config.yaml
vocab_size: 2048
positions: "rope"
dataset: "wikipedia_en"
MLP neurons of a small language model. Each row is named by its layer, matrix (gate and up: input weights) and neuron, and shows model dimensions 112-303. Each number is 128 + 32 x the weight over its row's rms, rounded and kept within 0 to 255. Numbers have three digits each. A neuron's up and down rows have the sign that makes its largest values positive.
Before each neuron's rows, "fires in" lists the words (lower case) most often at its 100 highest values on Wikipedia text that the model never trained on. A number after a token or word is its count.

fires in: "on" 43, "next" 9
L10.gate460:164130188127121140132170136112122162126159221171165109123106076122120150129144181136104156124143149117106151107080084145133112108115118135104145109119138134111161109126167151108183077074136132117121175142127105173166092125128128139130150116117075143101138129147173101087070116131150126114168109107148200138184079122176113096166180129111144167154177103118096161139171170143142082118152099092162137105188143162138101130151107188146126110132122139150183159116129165122087132099107117149117148115159131159202114141123119156082107084122176117091141122107128033144102123104141158157
L10.up460:107171114172108149118177085138147109150105080088135137142085142081138140152201161131133173155120103125094168191127156182142179150126098077111146107098143165082129145140096141144052147021162108165192095153137120099117157156136096132156116163124154115187125165102127077140090225112142131192154170109054158126134107109112174123099128129124125177151126132123110123199124119134092147139124174149117074115092126157120132113143157121088128152191149109135160131142089109157162132179156158142097154113130128107110075129096117081140176102141077073097091115100135171159128101129139066140

fires in: "that" 45, "which" 38, "now" 7
L6.gate476:138101163120125089116074053145080145112141144121150144049156120094117161126089156164191153154144150162121194113130130081142144154124201113116108132120135132150114135114091142123088180116171095107129145101139108116136115135055130136092117099120092143159125146122045148118069114167112083129134129150142091086146202114135106186150174112122144129070171148129154081184083125103096186144092158129117185090151141157107154118149116127121096090106136155114150106155081188146181162113110158118183137093123138122084149114148153104128158094136104065161101146084173148168035100176147149150
L6.up476:131117135163139096104107100137083210163122143058131143116108152081117130118133187117109047096152148178116130109144116144149156164136178139136094142078121129173153111107155133101130162137130092099140132123166123068143064145117156150126164132110098127104112133112062122105155161112131058172189121136139107118142044147135139162119129112102086166190143121150129103100099118097139141091210134105167172116167111129138140130173138104121127161148102190121141118115141121151151196095140158119187171151137109147131124123161120129129159087139126151142179150162139073130103118191096111156

fires in: "an" 39, "ladies" 7, "anti" 6
L12.gate211:106084110112154080155072092103150089119131140066140118127123145156134128134176170074151089149101178121115112091122122149111107093141115139152158083109159140109063108106135082096116115072140177171115133177158155129161165118117130104111204076127146116089081088098124185141102194153107177059115055105149154154107136089139108166142112099053121109120138154134146123108090105155094153117137155103062125166116093180126195149110043120145090182128123072103083167154147121095097142150121078111149157094100141173117136169125121131217182113075147153122135197142052102120126091125151149075
L12.up211:107153109110131111146190079123122131151084106160139052144148142139145131151126088140132093096142081131163100158148131106144145121176120092135103120123158131121092181018140167127182096095144101144169078138098109102153146094108140157098155127123120092051110119098177042089076140116153116125138163142141132147167118190131118070135082136124168172105145135119093153128166144125087138095049129108127091141132123135124115103093100144063100151143079147142093127120100127133096156131114118134123146140135147121160127137146044127136129123182116121127082131199077123089152178146189100158

fires in: "of" 30, "on" 6, "to" 5, "in" 5, "with" 5
L11.gate639:109150105127080181095145101144128106187134132095150140128108094074145075092102084145142129125156188117146095140132055142102059119128145101113084150105109136118130176124149152151194183115123150175121175119150109138124151085145106105136107113173092151104150159114097182096102107132109182134174049128115181106097196135152133138103184098110134126137114139098109103130184129136086114186123090046108158168119091174139161146075120116136133129088108121138111110149080155105157111072176132112219106098159088108203082124130124160135158157163095172141129182119182170088134189091122087183
L11.up639:174139130089164128148123131144143105149143106128043151130144109123168139151181137106132122060128128156124123084120100149072079118183129162135108120083102140136163121153138120135101228085149158152152110127211126129142150109124178156143187077128112097102153171180115166141133142128153078092138136156093107182103142142156124140101101074102047134204144159071072146165120114081116129093101142086139112099154145130108135119172158159088125125136172143158160116115115084161139143132131138115062080145161097108151087090097163102110184116061151123086099081158181143190164151095145134117

fires in: "the" 16, "s" 12, "his" 10, "human" 7, "of" 6
L11.gate11:143115118162165139111129018201137077113080080128136114142142112122110108131134179163116164166114088095157124175131123131176101098063105171116127181109069182101122127127075146179102115147141111088156127150158106156112084138116134127123058178118101119173151124169123140124132121154150082168104134131146053089112134141143150169143089137139106150116068122047175153124159120183140085088120152150092142065113144113131088222068096107155095138185173132139142174147147111132168138085164091121148088123147123160193111157072177101135119098122160133146103113153147120184118135075120229106
L11.up11:125134145133143190125146157111142133124166119052149128177106118152134144087113164192090127125106061105099164136130104147172074131145097109149145163144114073175161121127137076185109134109133051096170059087100102168179159179103160194086139172167134119104063075174186154171115125154177150054115106147179094141099108117110075084125114100122099135137088099112099184167193117126159122107143109119144152104135146082108075130108065133098136099148167137142162153151138120074149117143135070106153125097160131156085137115181154155133095173111111148185141197171147131145120106060235149106

fires in: "area" 20, "region" 18, "areas" 6, "district" 4, "midway" 4, "village" 4
L3.gate484:134171080126117140162149114168162139037182125095133147204141161158129111159090183110154117097147153148156135119098184109097119087120115133112120122138103122126179134119134065110133118078121174165144109197169129087055126205151110134124104161146122073133160171066177111169056132144118151112070141134121170148065088147087089108125105122064151129104140184137101190160175155128139142141092090135176158145160148115132194148139108133172149134099089108130095109161128121087105126105123116075157162149170092158122136191103102169103081090123154115123116081129100042129141127183107090130
L3.up484:109150126103100173105178103129147155131093091062089093105125181133157124180139113130153134131118135116136141125139118109112102197138139130083138125101109116112134110184132126146082135126196108134170153183198146163133095135166090201113147072164124125039148132143115123088075140124170159140086193134103106136117173150129109129145145096116083107186193119138100123123093114129106127098050118150086130108213188147081168131106228170092088117128113120157147180120164111096113127071094102114124112133067177102160106087170178089092153092165108172073088110097086075098181102151144126147

fires in: "before" 27, "until" 21, "later" 17, "since" 14, "early" 12, "to" 8
L2.gate501:077105135070126143087125126091121129096167141155093168103152179129069160055111117123180164052107160166154164176112111162135174095196140170106103150165093133088108156107033084132139108165106135133122113090146127116137108157166088078045132219120116080128109121144141118110155117128106150151105089120103103158064201111143120119143102116125119089099061161064159137197140125124119126061087135072152073160198099139140130144134123106101170156138102152136085118124168164117127137136108129064132126152077172162050185079144143093125142146059042118177134134121139112112176127136148132158
L2.up501:108131141136158117142093097106162124171204182137143084144191146176137103156161099055130128142125139145109200109091085133129154071190131115150142132141073118088116084125143089205113082101138201126108140088112088061210156104085032130087113140110143162134122100071172119078150140127156183155085096153069075131100159199094097111140138108161130115150037115074125126094118119137154194080126182148129100138123194134135167083180116177134118122112147098112157121154142126115170127080094130089109103177109126138083195148119155121119157152117119139167119101161115184099220123126087099141

fires in: "that" 23, "which" 8, "although" 8, "what" 6, "how" 6, "whom" 5
L7.gate318:118113155127084108138152144135081076154095087061172134122157116154136150102200191148128174110129109126105203145151148115183043111108195143083105178094128117113148176100103153122125111163114145179170137130086154085078106147150112198173128061103164118128159139122192092145083058143087154187145175104069127208130077116132105133168175107149131127154118121100127102092087093121097143140155090094108203091149141214111102101113110118107103087087100099111123153135155175140168079150124144086141127152088163069144161177102110179166095134181145110138161127070188117121123102157117138116
L7.up318:102141177149056123140165106163114134139158154149180169165137124148076120122097161103138123215122145226113142092136086090178131141115158099149164154146140138080179127164121137155069118136111089129052136202123153087122099085178152112049146131089114176165077108121153092130151047125071119180157136107128134144164118138137168113119184177123111147117120179137155145098164144057086182133182155121101132112135150148120111113110115173128141057100085138172181123109132100133199118152098136088144082124096089107116147125047088089145126102129097136147132147162082110142100139180154103148

fires in: "all" 46, "allen" 5, "ellerby" 5, "cause" 4
L2.gate539:049079094065153147129178074165157082112168123095076095100085132128117124052135131084119111129115178111170164132096082128173149110144117100111156136170122143066107098097187135152106121141141161126099137088102160149099129181148125116066105164088090150109119048076060126100193146093122146156136141105125108063129120148103086140170119144106120083148144144102112137100108071075195153109187129123196140103139082150146194130128138171154124153129124176098121119073102187137122034187122117159131102110119160149087145151084106106128159144153089108124112091110158116105085152137104126128
L2.up539:125102181115113111130107165091146076112047171141158134081150092092122102145124146108076106109084071148111121106163096174152138127106122094122158109106101119068123101125168146106099122160139117141166153146115115116087111137167092135129102078082164135116098112095108159086154182112156067170126086182114167067178129173077157160176135073146050090119103082113150123154133112145075113137158091109056139124181117181190101122079094144114104094158125145114094071157159139178083111166165096119086139131123163134153133084104104124108116165143113147148076160102162118166130151140118133125

fires in: "of" 27, "to" 13, "from" 6, "into" 5, "obtained" 4
L7.gate440:188149116130108179117090104099140111116163088128096106099143112144129129110084091087155116047152097166123122106150151185139153149129104092163119120134016116129104148090093170167091169118115116114168121105152119092090104122170192153138116132144127103143150134157080111140113137099122102107145102076096115152101114153141142137097223118161110121158140111108117147114135114165132169112121144131092164138090121121131143126146108076129111094138148114131153094100144122127168094078113151113111132152052090094156118111094072117172096116109124131153144138121106124071117151113066130141
L7.up440:150152116128202179154138118135135103166100117127113082113090124178096171117150125169109068125175133127098090153150078136148145130142110150057177158159120184143131122102151093146161127101156093211093099113155070130066149108160145137174183157139114083150158111084159111098196129165096145103082108121174167081156128154115071084141119139105074102080105063098172118142077145155118123125211121106146117116110159177104134157120126119094137181166128130087160145170077155164112092159174086138131138128161112109079141160135099125140162100123122074132157118076132139185110137093149139195

fires in: "and" 54, "baseball" 7, "yard" 6
L6.gate13:116159090132151159108161154090112134173182103183173136114115180147084066100102045133099060205086114175124079140186124120178150038086084122118133117159114116104111106161090125090184169155097104064094122152105090128130131136114110159157116154126114148121127122070161126124138100144133143111122119178168117064126152128097129125127122079152120068075113168103080159145145095103086093084137132133128085132112137146099175179153152140094152134154143085177142091137118151122155117127121171135093175159074137129099088157092075139098119142111163116095092143109120156125187125152117119149
L6.up13:120111101086157110194076152154163137092174116092109064141114110129171127161139126113047113183137146127132132157143106159134083058167091085112103145136048115107103070151125115066094144122152166088129134123145098109100167149100104088104109111115097147147125111140208136110148077124117160098084066086130154164180112139119088125146114100099180162129177157071143190157178132142147085082105134186133105103151117075133120161137124132203134117087121110206107098170159122126145128150088156117111104112144140096103124113127196127155152151139134130125118111114134184141144151102089127130

fires in: "an" 43, "any" 4, "anthony" 4
L3.gate475:127068112054129194091152131172121157123158097150112097133084070108098094081165149109127082170092111182162183088122109097108132103090124113203126132148079147100197137154160064164125105085143073193155160069123132117082138092169110125091093140178109149120104149114107125162097098103150075131154156123152159117145146140163071125109119131144067176048134076139089072082136129177103136117199142146077123105124098146117170115173145100119060137091118103150149191155163130151143094151107107148123169166235152150135056126107120128168081133116142104094107156157138125129071070099112143081
L3.up475:115079093097116153112143162176129202111118137171072145151105051155124067115150167127069104147063086185155115161094129116107145101135166139192163047096074089083171145125113103133149079113167101140155127118109128152061182101113113095133113172164112139159117137133087137131117121098135149142120131108125126113139153179090157116104121127083051149071123132086087122072130103123134099100135157160133113130187088124101166136161147194127100112117136096113148153158153212125126066122132085122121135178172184148119080093122122105171121093095167135121082188112132096113102103077127122135

fires in: "of" 36, "on" 9, "for" 5, "and" 5
L11.gate270:133166165133112123174165141138129120107118196121127119031108119122142094125114136150166130163124122046101103081128179170122171126102093145147162120085075111185125115091093114154131119129096086105093105168115123116060107188152188133145140105138089091163159104133193103099192097173175082161114111106218172134205141070174108134127146150076130207173113119121181129166123064139172167120136138062116166091127095149125097207094160072151099139167165113152149090086142161103107158096082163097129138119236125130160139163112142125062200108142142131086116089123117088153118131113136172141
L11.up270:113111163105122146124109136129154103130077162132076096109039104135113071093059144153085101105130112132154147104137120145139130117203177155092110128127110099130165117130118144177165107141123082157106068197117192157108104178132147151116183127117172120115146091148096186106093106133179166100115139143134138126123143049094123080119112127118121141136145131171102165138120032164164097079099189191138176096132151136113123178175159132107132080150182135185161075051142177093117143071148131152144127100148088144106149120096114102116137090197132198067114188125125128117165188185141159142

fires in: "as" 21, "san" 8, "to" 8, "starring" 6, "into" 6, "material" 6
L3.gate70:081131096126108123162094162111148092147094192148086135140167112120115220102128030134123145093077109118110139181131153103165170164138093105076169090092148137193136101126117128151105160117185125168141108119127188075187114165196138103141136165138134081135161118098140110149132108171100096091138086073117102145156081097129069127098102099130101151150183161129168118135081178116146147128165139126157121124143119128117131126146088154147124171149165107145109160068132156097103125174185182145134151136122126108112120041153105105129078124143163130118170152096172143140156097150126061135
L3.up70:171113075148165173136141174149128127177145148134156144173109069142150169142172054148104174124116118112124160200150111164190187067109167119105115132100167076086163093116126118162160120115101138080134118090099137092173132166210066133121164129146174118179123102116154123097124107136104162125118143100115165152069155101142155142120106103150111113093076137127156171072116132095104113080168175147132104103178136115102143174057121154121060154177153070116128174129133131119093069161119127113131179167128127092054093139144119133118075120107162121129104130071106152156157158131082118075

fires in: "all" 36, "two" 6, "allen" 5, "between" 5, "africell" 4
L3.gate530:079167092115140103159149124160184128129066167147156126090107144092149081107203139159072098099149193147092117109096060172151150061195149144109131120119157127140118137158124118146115133121118213086105128178084129073095085167149138166087158082149122082138151159146090106098133171085189115128102142053128113157165126139139109145122125168117109134116161143084113133124126148120070178062145119087152111156112163145147172110118029139116055137132120178103148151123112134123105112076175139143116130179167160128141182093093064191097076163171113155100148121165158100131078109132179111128
L3.up530:129132106081113132104104103129129134167153105178191142126106169106116103096135145111085084180153123140124091160137136109211086115147111097118177118124139133139152167118150187171075047144088157112104143109083093116137157134202136095106151096149161122110151142132152103164213129173142137172139138128115115032111136137173109105117125173136084128155138078027172128113125099132090121120151151141116180130129096174107129152175120168091099128092170103085149108098153170136087085125117078127164146103212145173138172093080130109118138107157121110121088142129215101090141171175172147113

fires in: "robert" 12, "michael" 11, "paul" 11, "david" 10, "richard" 6
L2.gate76:108124133065151107110126154145150090112152197126137153158166140150211177136122073104136155130096137127084135142094103125105141145105132112110139162164145141091093103094099104111221178102147136116151138162170200155083138180174155124122114153143130115125159108119144135142121150104106123206123142155081080131155151074186129107168125088150159113116106145139114186151157123132066071162108202103113120134118099137107143128121111094121122071142126189136094130038158160128088095112099111064102165120127137078141147152140111121163182115111161103099139123117135110135157101146029142134
L2.up76:145158156125131129130100140141166189112135234110121175131144092154172163163111089137170150183110128129118123164096087183131109101118165101088168148136144126072106073096086116153138214160158131171165143162219145139121145133097137149138105188130126110177188119149145101129102135075088116193107119174083121136128155128188134090164099110148121146084116126116128148173171111173054077156086153084135125146120088193110145081132090098117120091133119170132136137114133127135132113138076135071159155165100124129147141113150097118143131114063087168135147105137097112186130115137101136142

fires in: "and" 62
L7.gate167:144033133169113098120094134121117119112172085096148170101099038187184132126173132138174120176073141082133099163152126137160125159124127159086102122108096112110042054157142115092093100133140107113108122080135169122082189149130166112116107167083132142137110147121122135107136071093141141125138161154096131144172112129136203143037150095108131143088124111164123121101133118106200070134169117065119165110120087067125172101120105119119123102153166147150225188122145057074144073143118115148105165085165160181147107173127088088163152130129133157081085119135120178147123108162086133156
L7.up167:095131190151176140132093156113126110161161131179118063156083115201100094157117149127119144090134095129068084186086142080120170100215147113077119099084140094139122121117068155115133183166077113111132208129136163113091123168150077205071165086122117146126125124143082106182112171138096085103103153111123176088082111069135106107144162127112121154054146193160116129092105171135155065082082126155144113102124170112143159109140090136209163094122119114138123079144125143066161157143138161106110139101140115147090143127210065170085128162156177101126044179145123131132107131140159161114

fires in: "the" 54, "they" 8
L12.gate711:148141111130136112138187139070109096138010088125159150093128082181082099161183155144085099141156150139096113159121110140139146129092040149119146098125115154091083135146135138144111142124152085146133215159184148105086093120094078125136168058102142126097103127081143107154140111109089115169148064116163188141135111121138157106180081141128102122116163142091156137180121089137121169077165154140084076172169098108055146121113106086119099164179181132103154130088125111125119098113089136129128093126181135129062136190140143177158139100063165167080211082123140138133124107122142104078
L12.up711:139134146114094131067145082141128157108161067116119102134089149152142150184147133117115157167131132113145118142145134140152155087074134165098123111186097150145118099114097112114061160163092096140109108134134105137199117164163166174162125103137144168106144155187120120104195127149126137101101161152100107135127078128081148127042096146112087128177140147142158115144127128140130182089131160115124146125121081101175139130129071128081172163163148179145183187137141215110116111125137139198105112136067109069188116081136125159135147155151147121124150124145145152104082103120059078132

fires in: "and" 98
L7.gate45:175133157122123134134135167122160121060136149077144147063075155114130146124087082128121094140151105187080162195103139128114150147098012141083112133127137099120144168128162099177164116082116106156156090121119100103134146133091056085149120141139103148157143088109140155137170169155087142146139145107152086142145061076105153116122111117161131143121128132148091151150124077125100168145139128086102191150119119125078133127094138146121100094076160119114171168079170098109125142150114095167088117129136161144164124131129088077136124107136088144199137130040118089122150123117131121136
L7.up45:112158160132140163174090113097091126149091134150104165156120122175127165175119096129208087131102095093185134118146125131129088116176098155057112107138109138184122156089073127120089141127186109088206155159127126055133127107122158093088164158147099116138132125191179136108143150118155078069143163137106138099180106061192106134106127061118200150163146102098088066113128125183177100131075139137074124145179115091101139124073162079128115133097147198197129088140169134132116090124116137133170132129164176057077176063106194102084098099148115145130151067094139109159153121134136126159

fires in: "which" 32, "can" 15, "that" 15, "it" 9, "could" 4
L13.gate238:109128121102142125118161093117091124133079088104136159134137089140154179126137190109123142137131126114109130131163119121152107152118126109084136106109133121104080056109125096075185117071140068188134108118118146084127120079092093197133183126177098138139108138072119065073145177099051115171123118164100201066137171099198105167077087138106134107106159129104101135109089118140136084097105123102130131140180143103093084085176181123118071095097148149151179114178182113111170177093087136073123082116133112091120027073125184106080155175082159107193101133127086135149060137166088227093
L13.up238:136129063091113115122110132111114107109100085110138121134103075123095165109113175086169086146153152107106148091133067150154141118096118152115090140166089133115110075088114108149170097161156086168129137118121116139105122124111077150153174137121103170100082147110094160099111116123108075141134142150061153109131118101115154155114127066135127084130182123143061121099082154216061093129138209152104146098072139121151184062137115091135139075119081135114113081125147137123162147086131138088124145121138094110143063108143109130070165113095141170105101078130107083187072109146125121125

fires in: "home" 19, "records" 10, "recording" 8, "record" 7, "signed" 6, "recordings" 5
L4.gate219:111118130065123183138096142091169151073176132173149124136113157179077120136128135077095120095091198126138090159077118150126151077124100136095129083129205117145057165157139136139118143118164165068113148076109140094061095101066096136109139095131074173147118142124126147138173111140144122097126180118059161091176127113206096109173118113104100114094137082118167120080142123140165117071161174115171110125123114119131113164132165145120067130141079162117140138137137112129120139124123131194113135130109115166129158143151109119215120157099132156137156162092186106202154119092085153100
L4.up219:109105039165116201122120104118170180108153145164137142137160182121147171159184160126109110108118193150105095143053107133167124154143175100057165139123106092137082090086110164156147126086091154191098173117113162135112102093149165115122142049157121081142136087125091152172072100134099191192068126066136105086117116154140074105124163142107115112133108091172162185083125159177084131076143127140141147148092133119157112167143111155109094133111107144119085129158092131138163092123110131124181136047157136129162121175133116139151154138121100073165089151134156163117122148139088189174

fires in: "for" 19, "of" 12, "with" 10, "young" 8, "demographics" 6, "among" 6
L7.gate273:102133151118162153165121126109183135134148168156159105093121054114097088074121158172118120126118152132129106122122106141147127115097124122099151121131084123120071154125130124171110070138119100172093145129171152138125148118127159082168174103168107143122152114149093142113118088144099091116058167123131147174138106116123179159128157083183090077157185142137125097087122170132117143109142134101123083115148107170111115154129132146139119100111125125173155111142126089121151138101095175158126104157185177196110143061180145023107122120150064197116123150235195087149164108069094144111
L7.up273:101144090113137145146102129164089153119158160142161141125111125116111122120105157084070113148138203135126138066093090155174101174108119166147096144150095138152073136163120052158099111126142105142133125151144134120119086199129131174102133121176199141122083152157102190142084070170164119147111080130133132154121151183090134148117146099118050141186153154177138098095090098138173109148162055095134126102149138176131151146135099128129151134106127140115090133121181154120070179106148102127192101141151134095172109162104122093070113127066085142099078119079059154139139060124175095157

fires in: "university" 30, "language" 13, "age" 11, "life" 10, "education" 10
L3.gate801:131108179092183073092142103123128178124122075141064126124100041167129066110166118150158088116115120123127074140082097041143116114106145078200133155146126142120122159169109139078121139159116142129129086073079110091143155106169150063130124169119152128132092120092193100169058119102130120155165206108076158094131155100111092122123196168134141092146185118144109175110158155122138114135129130132140154116086115129155071142119128138148160145097067096207098067095141103066161088151160122142119078109059140147137123167207138159191092181132111138092107129091165159050197088114145164123
L3.up801:144143151130150136133141100111170194136168168132107108147095127141098138135131168072150086105110195142159069110063145114109119146104070118124120159133134092116095160127183106102180121144120161071124093113104089074133104127115100077143174099113140185142110147110151162123064108111144136082193143106093110116100130113102081159129091173166105053084168134170187077120121139140115131126121161113091168142123169113153111159113108124151145155158117113189106134122122167142170121121159195132182112051095114112126166150097119154120161167123102073104090079123130132111059131172103113167

fires in: "an" 63, "any" 7
L12.gate677:113109140085127174123172141070163144105128106133130115120183177164153091161144102117127118177162108151136092109159129114167118100128189148087141022186094144137104103144083143136115139066181107148131108113132113148124183097188115148139172098125088095135105128109143081161185130161124099157148098135120199166126110126174089105073125141110127101129061099148050144081151140126081120149131159168152101133154069144150159137163079103091125144145169121166137213101126132115114147055136077167149130118118114092129132118131131177144122138122133084136152117081147120125103114134103082083
L12.up677:104180117113130081168141143099139152147080132097117037102115122106118068153126085173108088110117166119163040115109118125158119111153129186129136107178098114172125141145149094101115175079141100119152099079121118143130180110131189166166190156148094158135117140053173130133137138123110104120134196117169146157112132119171094126088119145079089145135107144158122133115206168127119168164129121110121132159168123090139166193170134099070071103054160122118177130153179113065122126163206064177110099117128123079133156141138147090054159123124127083120137087144083150121103135159109124123

fires in: "as" 57, "canadian" 6, "with" 4
L7.gate97:124144125134175108118122156070104142105115185094119022113155111092079192095089146095149059120153152172094112149184117124125181188113049089136121085156089115144172149174127097126102100078138120143149146109170162134218185126171162084116141140171137169119122102105122129062143108179137110142149098126118085106138092116143146120133130152081059161111226101073101140114108167119126113094111119094090122147102116153091104163182079184117114122106133113136125189150154156127145153165068088136109160142135162161166088109155148125158116110134129116135101085097116096173060109143165110105
L7.up97:058171113126134089138156150126117124110121102185120135120135130135160094189112125081081150105135151186126163061153133157111134148132076134064184162111125171105121147165077106150149118159146058127122098125121169183119170092216165198146110138127172138160136100116111117097082104099139188105101126162056148114105100110144149091092080126138109146079118144123053115125144155130103113138167066149136090079084150176183118127103190133079157117087086108135127101119182118224128179167137076123075112158204134124125134078184119088158129111080098147131124160161115056140143082041075163098

fires in: "and" 76
L11.gate631:113194143177191103081099144130134114080140096117159116090111085091114131127098146100186103122113155171184131136141091103124099121148151140065127201154172144138101150103083141131106140145167084164090148196110155117130171147114167082093133120139138100124136151065152119048124125147119078171134073103167144092152111073152139084106133062154143129137079128129116090133124142152150128110135154075124169133102139120143136124170087184169107097174149119116158111103168131092153107168093119195051096162083101173165221127116211123171119154124162121153141148151108098153148076122152146140
L11.up631:143140112157112107144178117087151139099084120058191065115208068047115154145095132183130118111135124140099139138145181093141128118157142137134141110059130122178147155175068145157078133153138105138125129175132110111071110063096117101129151114148113141133117129111124125150126144155152083096139141050119089141166180123134110160106146152120168146139133114081133124076119151127128106090089079076073135103102141133146105112150129081119163134173156140097142090081126142152159226137117137171089157106152125160127129088106121118106088158162177055087114134112158126174108116126130102052

fires in: "to" 70, "in" 8, "together" 4
L12.gate100:149125108093136153148131161087173084110185172124082143090085117149090200157141151140147114148114105088092088106113101147063116121091097162103152115093099105140107165183157136129160113097146134147108117102095097078190094120096138113154089115184117127085113130098165112127120136117120100133142097127114075128165136089167131077120139160091141158173108150060185146192159160089076151112172162148116128179165113189115082103157148106119159133150138157164112099198116095118169132125182102089165083187112119153171139133238091112189093129180089156139124108165134155128173085097122175182
L12.up100:156130133108111128142145155108120099122132153102096154129095079121053155144149120159112146165065159112121081148078072124090096116127105124114128154157077072099127122124158132129163144136165131211106138110114121087126109111142075099128135145124120103129143136167118154180197128081150126148119120144203112111129125135144079153157105157136142208101142121101194138111105175142151136118178146188072144152125074129127168171195122093084092114188151095128127099141105129095148111112171141140188066145168107106107100095162094121122145142080118068132137082095147076134170131089171148126

fires in: "the" 38, "then" 9, "education" 4, "weapons" 4
L6.gate637:126139124167103118158083178081069065104137084178143154030144121088125162160134122108075147127083132110155116143076115090141114116140105144104089173146138149121160105183109142093106148157149130148150056118145154099131132139170080201151104150123176115108114148175146112115180128161087093088112153135125124155098165182099161146107100120136134158108176106129137139109094096046146083072142053057111124117174073124151216120158099120103100117151163140088166173117166085139141163137110140080123084145132166113104078074161080070136163129104127135198127099127221137108131138122107154144
L6.up637:088056145156118123118184141134188151130125100143074106142135119131171136126152152135179091090104105128093134107138166118141183132157107150102103174131121090118070118163102189191148134102094129137170163167087111188234170173110120104169142128124111106100093094082091162120100082132106180125136103120067093098183090167126136130160113183109123147128150131154141079172172107167112136069137119087127137159102113131115096122152168113140155123127084103174115172187168170126102162109100155177117128153047123126117189122128061080098126133087150177168172142123091131105106130138125128141

fires in: "an" 66, "any" 7, "anti" 6, "analysis" 4
L12.gate417:099156092141145149173102109068185122185127122155121058139135079089167111132163105117186127154150130137158134187132093093105103070107126160169119106120171087144099145211170129137103103044090057154165116127123125135064132127159101124140124112150134093153159099106033092133112109154136088156126137116124142154135086162120099125068134135130092143142155078155055154087151148173088142140130106147122098192124165155110218139148178170084104123100120126090150144127100120102137118124147090118108190127139120131118118125103108128138138119090146081068143088119058135088109085126150116118
L12.up417:166129073107104119155166094112174161116081148144136065106127128111099084115126104140085137161128100129165130145108096165147131143081118118133143112140092125118157176070100078090118111035214085078153109138066152123098072108096095126164141087113135121140131161098086153162065110173159076078109152113164078182115089119125108100072172153082127131124095102163121132135154131130112114099119161144116104156155138101109206149160122092107109066120119153082137082133169161098145132130126077116171166138159153053150142138173166118093208143146142147123166105144084171141083089099161099086

fires in: "city" 17, "county" 14, "mountain" 12, "district" 9, "town" 9, "airport" 8
L3.gate177:069169117132075112117183112113106122097188096094132151137121156165146116112132102082153085159124191153114157088139121153084126158122066115143157186146146150138165156120086138152083138134107123113131127155184180135118129154141136146110173099123089146134116145139127128130141113141177120145104096071122114177089095152121139121115138137126109129186088141109080101122078157150179212161099076148122091081179149190105167148149172096129120168094129138160030149157216121148103149053135125127134149096095171167179101112097078101122054138075162109135096075138083067144114117164133115129
L3.up177:067116150086139130159168119168136183153128116126120139083122126170156143142149138067153147149155149108125082121152144160118120092165083124104135152141152075156124146106154157153132109140079101110101108096172172109042126159090089083123133102137147126183130204107125164073113137157160114152163125138050082131078160132149145157107131158101114146195077175139107114142063120136197125102092099177144134077188127176149169163100126069156206158129200106124073121126121156119052164142137133121186107048134127110123085125133122105130102130078135142115100098116060046103133121148093188152

fires in: "as" 61, "and" 5, "by" 4
L10.gate811:145144123161102119086124114223148092122163172073151138106134139154124063143102135120133119148111134165168150119134102144107185157127165039108144139133131127130139132129118118194099133124164180136088147099114149006113169089137158092152152174132157118066089107157157160109117166122137132172118150133176063165192119155138155171160118088187124150128116124143079083123113089109170124129078071126170115137099088121185153102171084151138094108173184137161149157145189106103114122138077103104148150138155174149095107137148097117149157138110106118095117143116147138167111128099149097128
L10.up811:124139110181124171158153126197214065083088177134112055153109114117119131128129163110099124168145149147137198153177167099156154129091142124099142141056156089079109130103170067126100145110130156122071141088087126068157130068102156136122137094118121182116147149111082142185099103158136103160071198158128121081162091142120186118127200126138065123104094160165129110129082145092114164145104138179084111128103134115148151164135157086126145085102124118125159099134147113119106105202142080110117194116104106135086085167147156154163116177156129139136145158089168101162137088155139130141

fires in: "home" 30, "moved" 10, "download" 8, "opened" 7, "open" 5, "california" 4
L7.gate775:158133065109121155139066111169121129080120089131110126099160162131137136129120214117207175146142079140129118126131149157168176138088150084152071129096138144147133155114152195120136189098075127133162104100057052086130112134134126169112137143117146092171099151132104133059132127150113118133132123127139194184095134127150137082149145144103206192154088072150109172102174075111116083095157143111145102159134134186150085114183162077144104110139103151135095117093098161139082138129130091125086139122126141144122103190142162128133119121126116160127127116140122131159107040141157152139
L7.up775:101140098103089158111145092139151174111116138113112156221089124080098117168142106118156143114130078112181127075088134145140131175118072087135088151104160110182149159123098201178127115099086103116104144099118103127139070097111155159155125144153111119091133149131138120123101122143089117151160135168086097127121081124169156160127157164134121122128043126120100146102159097153142141156075143109146144060110172167149154104193198106183178140167061129167135114111152133129075148145128126145110120177145116116135132107153200143138079116117122132103160126114144131124098140106164121155